{
  "d_model": 320,
  "n_kv_head": 1,
  "init_std_down": 0.00468,
  "lr": 0.00199,
  "lr_mult_o": 1.5,
  "lr_head": 0.00747,
  "doc_mask": false
}
MLP neurons of a small language model. Each row is named by its layer, matrix (gate and up: input weights) and neuron, and shows model dimensions 112-207. Each number is 200 + 40 x the weight over its row's rms, rounded and kept within 0 to 999. A neuron's up and down rows have the sign that makes its largest values positive.
Before each neuron's rows, "fires on" lists the tokens most often at its 100 highest values on Wikipedia text that the model never trained on.

fires on: " ", "."
L10.gate485,192,237,177,263,190,122,214,198,198,137,189,203,268,138,294,138,108,150,263,238,230,190,230,191,232,216,160,128,175,162,191,167,189,202,238,253,157,211,212,197,148,149,173,265,181,213,255,202,231,163,131,170,229,199,307,284,255,188,254,168,173,241,219,315,118,228,167,150,200,209,199,198,188,221,220,221,166,174,170,255,257,200,143,176,213,204,217,156,160,203,212,163,187,183,214,117
L10.up485,219,199,185,258,208,220,244,243,209,123,330,178,258,168,235,165,242,121,236,223,207,183,160,235,254,249,235,168,173,176,203,233,202,189,159,197,212,134,222,167,184,190,164,211,200,158,155,210,212,147,211,206,252,168,147,246,272,178,229,136,156,195,257,168,200,146,192,213,231,216,166,208,129,243,215,224,176,199,226,231,160,162,146,219,197,173,194,183,123,164,88,113,193,224,115,181

fires on: " ", " M"
L10.gate153,213,278,268,162,191,225,213,175,201,213,206,211,298,192,261,241,217,208,164,255,197,155,216,271,263,181,272,237,246,186,234,268,159,251,185,269,218,252,210,184,165,206,189,166,190,254,214,228,191,180,173,213,113,215,168,265,174,147,195,221,219,201,192,188,175,150,198,189,196,211,195,223,133,173,144,170,229,175,190,158,223,150,208,233,181,174,195,141,204,107,165,263,201,148,163,242
L10.up153,157,204,173,162,177,169,203,266,232,166,283,241,146,295,277,227,179,148,241,187,242,208,225,241,226,158,283,233,231,186,236,237,171,171,272,106,195,221,192,127,149,178,233,165,246,214,340,179,228,223,208,252,237,109,212,191,227,175,231,274,118,155,157,248,213,185,187,203,139,133,210,182,182,220,246,224,210,212,197,217,142,200,200,185,202,224,248,265,179,266,121,278,206,228,151,209

fires on: "ol", " viol", "les", "so", "ad"
L2.gate218,221,166,159,175,228,108,215,239,169,206,214,198,193,187,179,194,248,215,251,208,188,234,190,209,205,197,286,204,183,254,276,222,195,234,165,162,220,247,222,212,205,229,136,204,169,261,254,237,209,193,270,169,223,163,211,135,188,193,274,172,209,204,252,250,222,262,242,271,177,137,227,289,225,170,161,209,217,182,173,162,178,183,229,180,183,263,225,215,159,185,218,286,199,169,209,108
L2.up218,171,148,163,202,253,242,169,116,166,198,207,161,242,194,181,200,268,153,205,144,224,109,216,235,214,178,162,232,248,178,158,223,203,259,148,187,196,205,146,133,246,190,197,175,189,174,163,185,180,166,256,255,254,260,195,250,163,129,236,174,170,215,292,194,144,153,184,209,149,171,162,205,220,224,155,218,253,258,200,284,324,181,195,172,184,227,210,203,185,161,245,205,194,171,200,256

fires on: "'s", " |", " ×", "0", "ision", " World"
L9.gate317,208,192,169,207,229,257,229,225,210,195,218,235,141,213,278,220,309,245,203,158,112,181,214,164,263,188,225,281,224,192,292,222,184,220,193,218,196,135,188,208,204,186,156,219,233,236,212,232,202,174,284,157,185,223,282,203,180,196,173,105,282,185,259,247,170,226,184,197,258,110,130,179,177,138,233,270,229,148,203,222,220,141,214,238,165,284,186,197,230,230,223,144,220,213,260,197
L9.up317,176,248,153,267,235,210,188,202,205,175,205,146,163,162,185,215,199,133,154,201,163,149,183,190,207,264,138,192,136,232,162,154,164,177,238,229,175,264,146,131,271,226,166,112,261,280,193,138,196,195,261,200,175,228,179,165,208,177,210,215,231,179,174,213,197,231,165,174,189,147,214,202,193,240,238,234,196,240,150,206,217,184,268,186,217,186,155,175,167,224,259,222,236,176,222,136

fires on: " film", "ip", " game", "/", "ot", " song"
L2.gate227,167,217,266,221,184,158,124,238,203,245,117,214,260,147,169,178,168,200,129,189,210,133,264,176,250,211,196,257,195,209,214,213,206,195,231,176,232,220,202,151,194,212,226,185,183,198,189,233,206,204,261,198,206,194,259,275,280,156,147,159,171,185,250,223,224,181,186,203,228,165,203,207,203,117,230,160,170,78,232,200,207,209,99,217,217,181,200,165,264,214,148,279,243,158,199,169
L2.up227,193,190,278,209,267,238,199,152,253,192,199,183,151,183,207,219,281,171,196,233,214,238,128,144,203,137,229,228,177,184,197,209,190,138,170,193,115,149,180,194,160,197,184,237,198,157,165,190,175,226,206,208,223,221,207,227,210,264,217,166,289,221,155,215,153,167,131,217,156,192,207,163,136,206,206,187,124,152,229,181,306,236,206,277,221,252,155,210,198,155,211,190,181,195,190,205

fires on: "r", " in", "ing", " from", " M"
L3.gate116,207,113,211,180,134,207,238,119,203,221,243,116,158,239,171,247,277,187,221,170,149,188,173,227,241,236,233,228,123,194,207,252,222,149,233,211,207,259,180,105,173,235,152,199,250,110,198,196,290,129,229,135,213,178,247,183,219,185,191,258,184,217,222,186,207,238,226,177,210,200,280,217,136,244,215,211,186,169,123,202,112,162,244,212,280,260,194,216,170,232,189,164,201,183,218,309
L3.up116,243,181,159,246,240,260,138,212,107,163,188,188,138,252,186,214,178,144,182,241,175,224,265,145,173,210,158,200,232,240,160,198,162,214,174,189,189,185,249,187,214,236,209,188,262,295,238,264,119,293,169,182,189,154,265,275,138,242,218,168,265,207,214,239,159,126,158,196,203,184,185,126,191,284,231,190,217,187,133,241,195,238,224,179,269,214,257,184,205,194,216,189,189,202,178,259

fires on: " |\n", " ", "\n", "am", " Sh"
L10.gate500,140,207,198,195,264,188,151,190,205,196,223,159,273,266,237,183,140,256,291,181,226,201,99,232,195,231,231,207,176,201,138,197,236,240,160,272,250,216,214,170,184,193,149,218,204,215,136,199,185,148,220,211,154,311,197,174,142,152,200,287,197,221,148,273,242,154,166,218,166,218,209,148,198,275,205,117,212,145,218,251,206,191,157,237,275,245,226,211,196,165,174,186,241,160,234,242
L10.up500,223,201,165,194,216,232,189,184,236,167,232,232,184,225,174,245,141,229,116,168,251,158,159,183,218,249,147,214,157,239,182,137,162,164,191,129,218,247,168,128,151,229,140,145,209,159,228,210,260,113,238,231,220,134,256,184,127,251,202,284,144,132,130,231,181,206,185,270,181,204,203,259,260,266,190,195,223,194,324,200,184,175,183,200,251,212,248,242,195,203,124,285,253,185,234,209

fires on: " and", " &", "."
L9.gate222,230,244,233,244,176,150,230,255,192,178,176,226,192,172,193,132,162,157,202,221,279,166,232,178,179,176,205,238,228,257,196,213,195,199,253,224,165,95,267,219,201,178,317,253,226,192,258,207,234,157,248,165,175,191,221,240,203,241,165,194,213,299,211,212,218,183,244,192,168,215,226,272,223,223,225,164,184,175,235,213,140,186,208,159,268,143,176,203,121,179,148,220,145,158,165,135
L9.up222,193,160,184,229,119,189,152,297,208,160,201,255,252,192,122,193,194,229,194,179,256,246,217,79,269,248,194,206,253,147,189,188,218,244,153,196,244,154,198,251,127,187,158,201,188,124,246,192,183,209,230,174,245,246,166,166,116,160,224,156,176,244,200,220,164,227,219,185,149,226,189,206,168,285,265,208,232,190,302,173,252,130,213,244,200,234,226,229,250,137,74,201,168,225,260,123

fires on: " in", " from", " From", " His", " of"
L9.gate267,202,158,168,126,161,192,286,198,208,151,201,189,168,261,158,265,161,221,147,153,200,171,161,166,253,194,179,128,181,245,150,204,273,173,201,164,171,267,237,125,228,192,272,168,242,221,188,205,240,220,244,262,201,206,200,159,188,227,172,191,311,165,183,154,197,220,200,210,181,156,210,137,200,215,219,215,167,285,202,140,118,200,240,219,172,236,194,236,190,219,216,172,177,216,152,191
L9.up267,170,145,208,147,182,259,207,255,164,220,214,126,189,211,223,157,144,170,188,171,241,226,149,201,194,269,211,169,245,200,213,172,190,164,162,215,176,222,163,190,214,100,252,178,271,296,212,200,225,241,166,152,185,254,251,218,195,226,190,203,266,279,158,179,175,218,219,146,257,120,153,178,147,209,177,183,198,246,126,210,162,194,223,176,218,126,222,176,168,226,194,160,162,233,132,237

fires on: " it", " It", "It", "ard", " early", "7"
L5.gate467,178,144,182,229,158,219,223,163,155,207,250,145,204,176,235,203,187,232,161,172,226,231,241,196,256,224,210,159,233,243,231,252,73,239,235,209,240,162,219,176,233,194,146,267,203,218,151,109,188,208,181,166,138,141,163,240,206,245,202,189,198,198,209,249,156,165,155,176,165,274,194,196,192,173,146,207,136,282,203,215,206,189,256,202,166,218,188,244,232,216,228,241,201,204,276,136
L5.up467,263,175,196,181,138,217,206,252,155,198,142,188,125,254,130,176,200,245,221,173,194,244,143,249,202,181,237,176,182,251,205,210,162,174,238,209,196,155,199,232,264,189,210,186,195,191,208,208,210,168,199,208,144,244,159,173,197,267,190,225,186,220,174,227,182,214,184,232,177,138,142,210,182,202,203,153,198,226,246,125,223,147,227,244,252,205,213,175,252,277,238,226,218,179,230,238

fires on: " ", "\n", ")", ":", "==", " ("
L10.gate227,220,230,227,172,295,204,200,233,197,150,271,227,270,166,164,183,161,204,180,172,139,205,209,153,215,79,165,201,197,247,177,162,133,181,238,178,172,228,189,184,196,179,179,291,212,246,212,242,180,227,198,205,205,172,129,260,219,220,236,210,223,214,188,211,207,180,198,138,173,198,160,238,172,143,182,173,231,212,224,230,201,236,273,239,162,181,186,221,190,144,183,103,183,238,211,240
L10.up227,147,212,178,190,229,178,206,210,181,186,192,166,158,130,182,152,195,146,250,205,201,225,170,157,259,261,178,203,275,211,217,90,158,194,215,197,189,181,180,106,254,157,198,199,226,179,152,183,164,269,266,127,192,145,217,182,220,240,184,208,268,253,193,195,208,199,204,177,248,149,204,142,151,210,259,131,212,141,213,220,251,238,157,201,211,234,253,279,219,208,186,193,193,172,233,197

fires on: ","
L10.gate174,211,149,180,194,157,194,167,150,256,294,169,302,228,181,152,246,326,209,172,214,232,170,195,249,198,256,213,239,212,212,195,190,294,191,198,220,159,183,184,201,218,187,181,147,159,191,280,209,180,179,219,172,271,169,294,160,164,269,198,252,129,218,135,243,135,199,176,150,208,230,233,244,147,180,181,245,160,179,263,268,175,215,138,234,200,182,170,159,155,160,204,217,222,196,140,270
L10.up174,189,153,163,139,161,109,202,185,189,249,211,174,145,183,213,204,149,157,231,240,222,191,245,186,182,222,271,109,208,187,243,247,193,222,201,209,240,241,113,255,211,203,221,217,188,170,220,206,171,135,126,135,257,228,272,138,265,192,159,240,199,196,196,208,246,138,146,206,128,103,217,136,152,189,171,245,246,205,189,130,226,176,175,158,239,223,306,200,175,163,166,170,157,145,198,183

fires on: " to", " in", " of", " In"
L10.gate461,179,200,141,212,190,235,196,90,199,208,273,160,233,227,231,286,172,186,161,196,224,193,219,240,201,208,151,158,177,209,237,262,195,248,287,143,182,225,213,272,241,106,176,201,159,119,268,244,243,207,224,208,134,168,172,180,201,258,247,155,276,241,147,118,139,161,151,225,245,171,171,218,159,182,210,231,218,164,267,201,148,177,222,207,196,234,235,195,211,149,158,209,208,197,247,224
L10.up461,224,223,164,244,258,301,162,241,143,125,184,144,147,170,167,168,192,264,194,165,249,249,154,134,245,211,124,242,234,212,230,143,189,229,161,202,206,207,202,235,158,170,220,182,256,315,250,268,224,262,225,223,189,239,194,203,141,184,209,278,255,205,257,185,276,224,197,171,221,197,221,137,170,203,192,174,182,172,214,180,152,162,160,210,209,236,186,202,191,237,131,168,276,228,200,240

fires on: " R", "\n", " F", " B", ":", " Bro"
L7.gate460,251,214,221,130,285,221,239,247,250,208,204,179,218,214,228,238,185,210,252,247,150,193,139,110,152,220,135,214,204,207,190,161,223,212,209,262,185,302,195,157,177,206,236,218,250,171,216,205,199,155,177,110,148,155,136,251,163,253,236,200,146,219,155,156,172,240,245,213,177,247,173,154,220,209,189,190,309,161,193,298,155,291,217,217,227,181,188,202,204,143,217,230,186,171,149,158
L7.up460,143,265,191,255,220,213,166,176,152,221,175,255,116,212,195,194,193,141,288,219,148,203,197,194,221,172,243,191,273,116,235,167,124,193,236,201,222,275,221,202,215,164,213,200,206,156,155,111,158,183,189,228,146,175,166,252,182,205,241,217,233,233,84,157,214,163,186,170,230,126,170,204,181,166,183,148,178,202,137,289,160,160,122,211,147,131,184,130,231,178,216,259,114,261,152,285

fires on: " and", ",", " to", "-F", "-f"
L10.gate236,182,192,141,171,195,200,200,156,234,216,203,200,175,196,209,161,151,237,198,214,192,224,202,180,241,204,174,224,261,170,157,247,207,110,181,219,177,148,175,183,173,295,157,227,187,194,279,250,225,122,226,128,279,159,189,208,148,186,174,153,160,157,172,182,219,156,194,166,208,265,135,238,187,158,149,241,227,204,146,189,132,193,219,237,201,187,152,235,193,165,138,162,201,181,208,170
L10.up236,204,128,186,220,170,226,177,168,143,165,181,208,262,200,189,151,192,162,275,181,150,157,266,197,207,162,232,185,191,237,232,177,188,189,251,273,139,220,223,232,232,275,223,279,198,184,146,264,213,194,190,202,203,175,182,196,246,174,167,209,255,194,229,180,205,180,237,167,184,178,197,224,234,260,159,133,217,203,230,152,239,126,219,149,259,177,281,203,203,157,235,228,140,223,233,224